Weights of a small GPT-style language model, trained from scratch on English Wikipedia.
Architecture: RMSNorm before each block, rotary positions, capped logits.
Training: 954M tokens, 10195 steps.
MLP neurons of a small language model. Each row is named by its layer, matrix (gate and up: input weights; down: output weights) and neuron, and shows model dimensions 224-415. Each number is 128 + 32 x the weight over its row's rms, rounded and kept within 0 to 255. Numbers have three digits each. A neuron's up and down rows have the sign that makes its largest values positive.
After each neuron's rows, "fires in" lists the words (lower case) most often at its 100 highest values on Wikipedia text that the model never trained on. A number after a token or word is its count.

L2.gate246:090072121172137168140133148152112133180138124143143148132138125109163136137153159086160148040178121105139135111141085079134123184098114112145093144061120122127155094147205147163099124115113147066068124174100171155100114125093250135126108101150116145185064160149125128150096135155115147098138164094165117171152103158108109181137071147130109102158159130037174138122214127074134110065112141143130156079186187138078118137135098146131097092140099099196111119162116146100196153110128163153180169125135105105117105155164149104127132120115069139160145096148053078069104087109077054116
L2.up246:132105119136150132131110157126160091148145126110138142170126149096164129121105162168098132086065155145087147136156173191130157126139144125125146170131110158053111093092109122131103078155096143106098182106198152104143092126156101108093161101159089126186159106097116125158137114118142120140144082111141102163118188078121113147089122178087140198041093064152164082133115090109136131097157126154129143202166125160144179141151112187082167143161093153099138130152165145095120100140115135126112160128070118092117150088119188140114126156126160126162163094146075117137124153086105130091
L2.down246:082143126123075147144152144125168100164107114089129113125162109214131156128145103167154098096170117106150185077112171063120144110049109089137109129126158078165098112145162148151106110158063175106130163161166081151075125141191190152141126117172091133149122141115097109119131147136211149132145166131135106172142131099092104150110094144147164147147138141136086079172121105174120134116137092188159122178141155125103152143056124147163083155130120093202200131175105111162138130118157140147120093117165117136161080142158169080142105186112204112092128095158091119096070120121160047146
fires in: "following" 15, "university" 13, "first" 10, "united" 5, "13" 4, "south" 4

L2.gate89:087110136105109177112123071117100062124135178113059117117212102138178187094133086146135148151141115119156091168133120163189109109147161153158123114138165129052099114146103104149138157044131180119133127124132111108098088048141135125157124135174132222151162129141080115148098152119168150135077115128129177090154117093144138099099141105196093104130131117107163194083153096099163175081039110145170153071102131101081121103085089108129138073152111175112080098185116102162154142126175150127126158124114169118137173116108208077128139188117146051134154152133098112121125070099168112165
L2.up89:180099110109132107144126124120101064122137151149102105109132121140201173093102092124103160111130125127124102162167168147140140099139140195181158133107154077083168109110098083114147117142122148134113168120180088114131115143118171174095090068135134126119181153131123110097083194133150108133115161137143113128172109078130105108184204060148098081090089137123144155129136079133134156093107156151135169088117146122146126189058101147119125126098174172129095141092165120113093092090118159150142179102096159174163103130093140105111171117162163118134125110128115087172149085148165041081
L2.down89:137107142151129098132101086098095079101218173071107107098103159118158112109162086127149100149135184102131137119154104082126113038114122177108125153067156136126152130145077142136105128093145116108113114129157148038138118144124084103089150069186161119096147128163144083140162117108129130079132160147164107149179115111079120094143188133166060100116119164183163141103129108116169129115092128166160127160135121134169170112141152148099115102125146045127121152123109094096160144096113212090120118128140151152123088105164122132113182147127139082082179171135167051154119119091169158141
fires in: "schools" 13, "school" 11, "well" 10, "college" 9, "building" 7, "see" 5

L2.gate296:083167146090192119172087128143092163104091069187084150157124152186110109105175142194149137151200177180146143058133148129131116172109093173144167116132112119126199094117181148132133126076102190133128043096164130152106091125058104082176084130101141133107081119144116132120163117147104134160073149140161102132153100116109144118115126169095128104162127169116148145069137088106109083119157133124117036122053114135079105152126101132136184155112111148143124160139147136132152145092112157134099172153148162177118095101098133148114188156129155172115115139102118202128125142165154150122
L2.up296:135126186123125149130131159117118108160126118143105126118141165100132131097097128141081095165096137173121165126158122136096081121146128095097184139157124153172146077086148122067167151095130146143147137140182111107055145184138143120106082140112125088197115132163169079166129090130111066082136147132123151130127149165180127140119109126118157082149111055152137112115115082135091101135177123111156161179106131122089110144214134162116142151089156158162159145121136150104085174143150141085147175153104144154140139140091126142056171138109106172076142068165139151129175128089129117156
L2.down296:133097127125127147112112204108211176087210153119154084094077165077131117131131169102131137123124099122127073107118114144081136152137135150110155133111073137099170090164102131111109113167129125107157193097094252105125143080166175151160142134140097134137119089124163123092107140129113113104123110167167106137083121138166126146165134133121122090142122099112087177113120208139138167110101116105158141141136093142116074128182090113120156139130147132107203109066059078111152123061122180153091147147149099150108114177154101101116084078119130126140126066126127111107178127079193209132
fires in: "would" 29, "was" 20, "could" 8, "did" 7, "were" 6, "can" 5

L2.gate164:124060104129110142127080211121134105094165118158084117093156099105131131103106127150097126112154141167134153145127121173166123154125119148075186039197184123153091143110174139097158134121117186153111112102107112157116178128161204069097145181109154135078129138101085158092124086135128111166090120092130140151170164160097091144130138132130141122160133171133075180122073108131103128209094121152095193176135169137124171163123157089108188128120074163116126115101092161121113121154126127153123130154122138126144142190117131092172158119161160120144129081150135079183104092171139140050
L2.up164:111130123136114104124165089098123166120169181099101158094098100149081112133169105101090148145171124128152174174160124133143100142192125128086111099133116016130128077142132148103134093173102115118141198089159118145097110140128116085089110071115175164125073151147128171122155074141114140091132081079099182162076192167147105137136122179161102146163134138118148079172123147124137103130169143181144140104138127151189101147154117135084106146118177113139161122099067148098137163108140122101139150110164114112129110071088098130155081125046201160133175118132158095095102122130108162164
L2.down164:152153066125121176144134134144109158169119227144124079127117141144150157163128125109144161146098131111075120110178128171096116142080111130122098135054124124141172108112093120126127112166113172128148043118156210126133153108197180098129159129121085129108142107100108195122134135117166155096139166087127165079163147147166094115067132105208074115156130113114108227158142109023117144106145107161077131155137130170120127151153123104102144158162188141114087115099136125131130150116132083104154113139148079130188073083100116152137185187179170111136097147199112117165111189124119123134
fires in: "only" 16, "most" 11, "all" 9, "despite" 7, "some" 6, "several" 4

L2.gate232:058141055121138104089136080176116126106110138116078123209167125142090079173126133109168183095113092097089108132104049098196196077088172161138175103158168152098076148128125099082162153166137132179163189115145173081109158155112185118147133172139152109169118119163144153126142157168154178180130112111116212130123119139097109169107114092112090088107161076116136147125135165116052112072112112102166169102136139109130120147159093095179126090150091096172106170178164095097124147108111110185161146091078061157161146161117087133094125079124157077133136167076193151140113154123166096174
L2.up232:118161162066152130086148139133103109148159105101086168089180105143124127147151141173168194136095128143115121131158180138165157095135136151112193113172133163157132173127114132084130148135117141100141113135148177113075165134090131127116090095109152062156086158089094103172104156127131113120124173168134106113180115102148198142077172107115083110153138134199108168081146137113093138114075151176135110101146125107117114106209116122100137135171087120077107049119095110138164167116132126165100106143084119170087105144168155145167101141061127128107122107104118071098174154133147145105
L2.down232:142174111056117166148119137110093122150132137133124176083139155131148136082163097062116159152068153189168097154065117108176124097127150106139133149207065110119096117082150135070149157107112154107170092106145127081120194104175114183144101141161087093163096187101129094080145122184149167169121179103101094180121130126150188159126148120074143151136189137142114134062106104109105135161087171136115164136143129162075102082152163123124160117153085105166136119138114175168172128129126049198168094085143179124172159156096106132094128142073159123148084156131138094107115166135192064112
fires in: "by" 55, "following" 12, "same" 6, "on" 4

L2.gate597:164155115193100178116119175173065121121175113132132125185172140139158100135111133107124183184192124132129089109097100112112099079106054145117190113153164091143162097151090099126150086127105148136170111096161181098139142085080125137110192102175137103209118132101095146132086086128082096152115114105104152167122139145132122136129062101145143137125154144169074173121114110119132069147085107091072127150111121116114105053097076137075173138116100103078159177073173121105131166139111155133152172104167189171132110135133140209159114055150104137101140171175136157149127158114198134085
L2.up597:138158077188075105130119160151105110141204157149120092085180122109111201192117130132117114142105108163165153101154124151097060102153153101115096146188144114136135116133107104124150131137093114178208105135092155100178122144111129100138143155129134177128101059137139127146118119086143127092162128114163195121135084115127075119164199093115106093133128125198147153097125104116104167118127139224182126123099191184115122118112094166141153146108057138189128118084125112088154154121135166117165104082083141092097086144083139099087071109115169138057156085127146162165201106115078180153
L2.down597:157101104172119121113123143148133083160150163155123045151165127129172144093138119172147080156174123091117144127156117146145102104151109108177148136133127116186124134156088147109139097126060103172147073141070121133190186132154219087129141161155059139080174186202146148128143137089117108123136117152198153192100098155141181100112097140120144089176066115101108135071039112171136109097116163133123117127122126093081144080140089154064144145096066138157140104172141227060083106167087171131140146118091106143105130132129171106140121133138150156067116149155107109127093149140131156095
fires in: "title" 29, "retired" 5, "moving" 5, "starting" 4, "left" 4, "lead" 4

L2.gate289:145145132132120118139144129207095166154119136170157151084116146127152075121193136146205157113155084075117145131097151163148129096131146128150152064074111125125126114116119135104102140073136129188168144149154154117161111182121142136173132163139167103132094117066114090086146170133171125070150145127124163121191131150123177170159138117115120104100120106141156117110111163147122127154121164152117134108130134146089115083145085116046114140134186203139115147142206152137162146102136097147118106114145103160111159183113108080149071111124115172104093144124124164130117115117113143097
L2.up289:111095134173129133137180125133112123164109117102115136141107125130108135109114115132121142157102142149077127149047157133104123147111193077148153098194134194169093087137166128123096108122119074156128079112127176153143164121085145173133159134129145158136142159144144100098092118127090109084138104133104119068131179113080124123130078124132128172133179150132121132077156172139144122069112135106129089067094065095162089121128090103101139070142132095128091106174097144092133187108089095181118120170152091105070130098122158129058105092107086132112129210093161097181073087033166117104
L2.down289:161128137119089135089113114143102144124135107081120099132144132146191125193108173116105074158090153091119125110058187084180196136133140146104199121151109194094128119133199212158090124177116140080079167107111111093103140142123138169182081116107190119207144081116131162163137155149160107113140148095149138105163119142138138131088111121118120148109114028155127182127146123123082119067107116087102168180174172160151100097128137134107116136119148080070135141113138135121177195119116167229105105075160148082126111132042167131154113093102105134157181160082175104125047138086139111091
fires in: "same" 29, "with" 15, "1" 10, "by" 5, "follows" 4

L2.gate909:100105132109142130158084145120109136123156115132115160152107141118180117108108097094136121083148177151116159157127103135125126122086095106156136109112118105120149181076053110149150094113164134115116120164139090170092084159122103157129198073105117121160089117125143125156158134152175101147132185125119107082024103127122080103177122155119139113059105095098158106154107112136113075161076127175136084093105019177150116085124086151142103110108215222075091131152106174050106117132095138139133104123102153127118122118119195115106156215179083133121130129134118138124125142121129112090
L2.up909:067103112127158132154129126157125097126108152117103143186130095152161124124101158080161137101098098159119124144143152117152170072152064146140109084091137153122180133127171162092128164216121137179099079127094134109150118137164157132200186087215120177117120088122104221126105108122129150160117185090039093142109089086155161089130162175182147173099110147112116085131113060123115101180165149167111085063095171154128102143217126078090079117072158126141072144086174132155130144156060104134169127187107165105160141098107132081154153123124151066122138110103140162109129166124133117115
L2.down909:145198121125166100190139116126117148099134124152142141110117175130112166081118085117178136131068085115200165131134087172175173099153080054045136145068138114131115152097102146174115080120167142140071099129083122153117189131107123122121144156213149122128104194161148148158154211153162157125095132120141175119099139116132147131102098165120124159099181141114116125143176122069093162182099148155156053115057105136126103104154144114107134077126158169123098187128151195149105163158162156070177157156127166108116117165097116156101145103105149124111091121117132092108204143129041114160
fires in: "football" 24, "tennis" 8, "baseball" 6, "athletics" 6, "sports" 5, "track" 5

L2.gate1407:134082067134083171154208115110165135052106099131139159137161019130070128132136097142092104112146099154087069135187186154137135185143159115174108129084137177157141149130111170160105158067106147153144148168109072099135143124120207162171163127124145113125124092148099105172083125122088104096084165168142142129075148099149064172158139150077162144182088162120142117156075144090071097159150072140119150141118105207109149202067140137142110113138072093122135170214181163106096120106094106148091116123158138145135150098090110135112106112133149093192114116166189123144135179122098156073
L2.up1407:096116177084166109145136084118142110094163097072127115141106096110175178110107133137145195112156128103165164212101094169165099090118045092120153115138099118124099099172161088123157092120156143160135112135142173122173137158129117199112072140104140107144111097161082094106129081073133059134088095128157112113120080106066167134132041133090156136151179119141130113067132109155061126106113152072165121081176149091134053114170102178184187130109101095117169129119231158168132122124142145112159166133134165124120136162155172137118160118147102129064129047130124114149146109168142132150
L2.down1407:098103124074146128143138078069090038095090051137118094151154124096124171085115127108106083118136077134083152159145130147085161190145124098178192146117180167138105125121150180155134133150139163111131104163125177115161147132146129114138137135122204126163113110168097146143102142113163160121110151108133092118088101095172145117083098143105154106099121124101148086153133115119059163064108127104118097155162120125125075125190168158155147120035060123167131162198200112130138125153087154140096146160140163080129190132125115113066160114172111104134181057097162191215131121140150113083
fires in: "the" 56, "les" 7, "la" 5, "los" 5, "el" 4

L2.gate793:129114111201085117179152088137172142127116152151120176060155088117101115211163129117156119117132088167152165190128172134104132109142110125112084167120119138123131081144143085060163097031108058100107113105163086124111060106168162178138137140094086117105158118170113152086133133154119141111142050148142134088179125110140158119160093081100090080181148134107120117153117107144104133160178157102150105151153158109177177176134137149097052147112143086159144122108117153152085097119173091136100119126107133106221140195117121187129136160153143148119127149183167119119096082096148128193
L2.up793:191136108151132169145159162132133143137145096117093155121095145123184116130158070120115131136153116137121103102136118121164156135088134136134077105121077174150092111147090121109120109110148177089112099095136084158154149072118131091066129228070119132085144125140072143168181088108119131182118174162167115162119117054103137187136128059111123063158155112129177148106127093147146133168165121090079102176139076095154100120123185087087137143154138146148122123162071137111089181121110159142123161073161124149128106125159134118148133131165107130128114124192149088170154101177077108092
L2.down793:083156097176123143072132176114146122100137141130123128098158139130117080118160083149136137165093130153188141144173120111124143143132150150096074127113127143181115089156116122072134117088135141131117080102048131167137104111184216108133120164147116191151104140133175064148179150123182163147122122129092176112079132114138137155113096103139081135103157073097073126137150113082132157176137146136096148113126136118120102131180169090109116155135182097088153153075127131147143066101131139092109125170165132229149100143166093122100147147133138109123084075149161137146194021104156114134
fires in: "it" 31, "very" 17, "him" 13, "more" 7, "so" 5

L2.gate1490:139109193127116113145130135132103151111161093174124127104163144075106187142153125115157087096111134116085103180183164143079169109101123155145140138080080120172174096134134115085115163106137165124114161125111164152178105102148142122213136093136099134116131158128116091129091159155123094128067136145081088154120164191092089133206186123123148121143078130112118106123098099105133040139161155131142125128118158122184097152127130139085122151149142136161112132139131162083113127105146182171122116175120138153158205133091076165086104174162087071125114134149113122128143104134101095119
L2.up1490:130127086123082124147133184171127187083143132174165148114120156155162127133145126169103146102187115122128134079166134143151192113129152148113084115159093119140093104183104149096047092120138096111133212136133117128131151151150120118127092157136072118128142166101090075108133154159130156142108105142133067101150183156148119125142140172094149136074124207121135106120068115106143057090166107146134183140121125152113115112115107108100111142097136105161162136144141143105160139134155108149100089145180156133073176127075090117153109174085134139146130138128147098131180168117186116192
L2.down1490:167125098112072131197059065172113181141189107111167185116106082168159126136113137093143100194178084128178121091092056148125101109134088158074127115152100152144132177122086088187105143179092121125109165118096103144114099112134146164124154194170153080139104165151145102064076137106127092116051142148103108145156114146140144103138140101098109149172152184064114059109089128122123104049096129114095141114129192197195130163133068111134112124135141138141136106087131127161068095169127190179087101059154122166115076137100139126121110185126144135124105163102187127110149086108092144137
fires in: "group" 20, "band" 15, "number" 12, "series" 6, "family" 6

L2.gate685:193101116189149121132162162152099147121111152104134126154093131099101077145159118087157156117063128106130149109161189143165117132152119170118134148101189112132108111161178198138118083136145086071102153165082122146117098092128131165141133150200070145143092119125144086161129133195130077130127131116108109182153141176164182134128112143160129191135106125167120134118129106088125154110145175164136157102157114187149092143135165133099090105182122081155134154117117150144112146111134108112123138155159105139124140128104092112202056098125196212169142189036117106107076117128122080133
L2.up685:177150120084119104134122124057144098135129065133109119214137105102093102149148115099101149202071108130181108148085091115154111137139095138092110134086168116165108041105081143168124117122144034084073136162128110114126167104068146174067129106150156109143077175114152120125151075125206115107178132156114187124148099135160122125102181181144078113132128074102175126106161163129189074128134129189148116105090124106160132129127162201128106149111091149106156085109121076126158183132117150132111139075123112137137105097144162166122098087139177168104124136063117127136130127108105062151
L2.down685:167108128136129071130110122084125148159120119057107106115119159142133116184129114114096157181142170160122130100097148124086147115133102107163141131183123089117146117113193126121128087166123065114113135129086083152114146085111150112158118116106128095077097125069095172141114173191139083157157106120111140099124091159100139139195151141129071201112198203121156192120064113129134198108163110129199142119087151140112137061138156190129180099119128167140174170086096143112111181111131135122105138111127107175105105138133119180131128178149147124166125150132088096069212121101084102173
fires in: "2" 23, "1" 11, "4" 8, "17" 5, "5" 4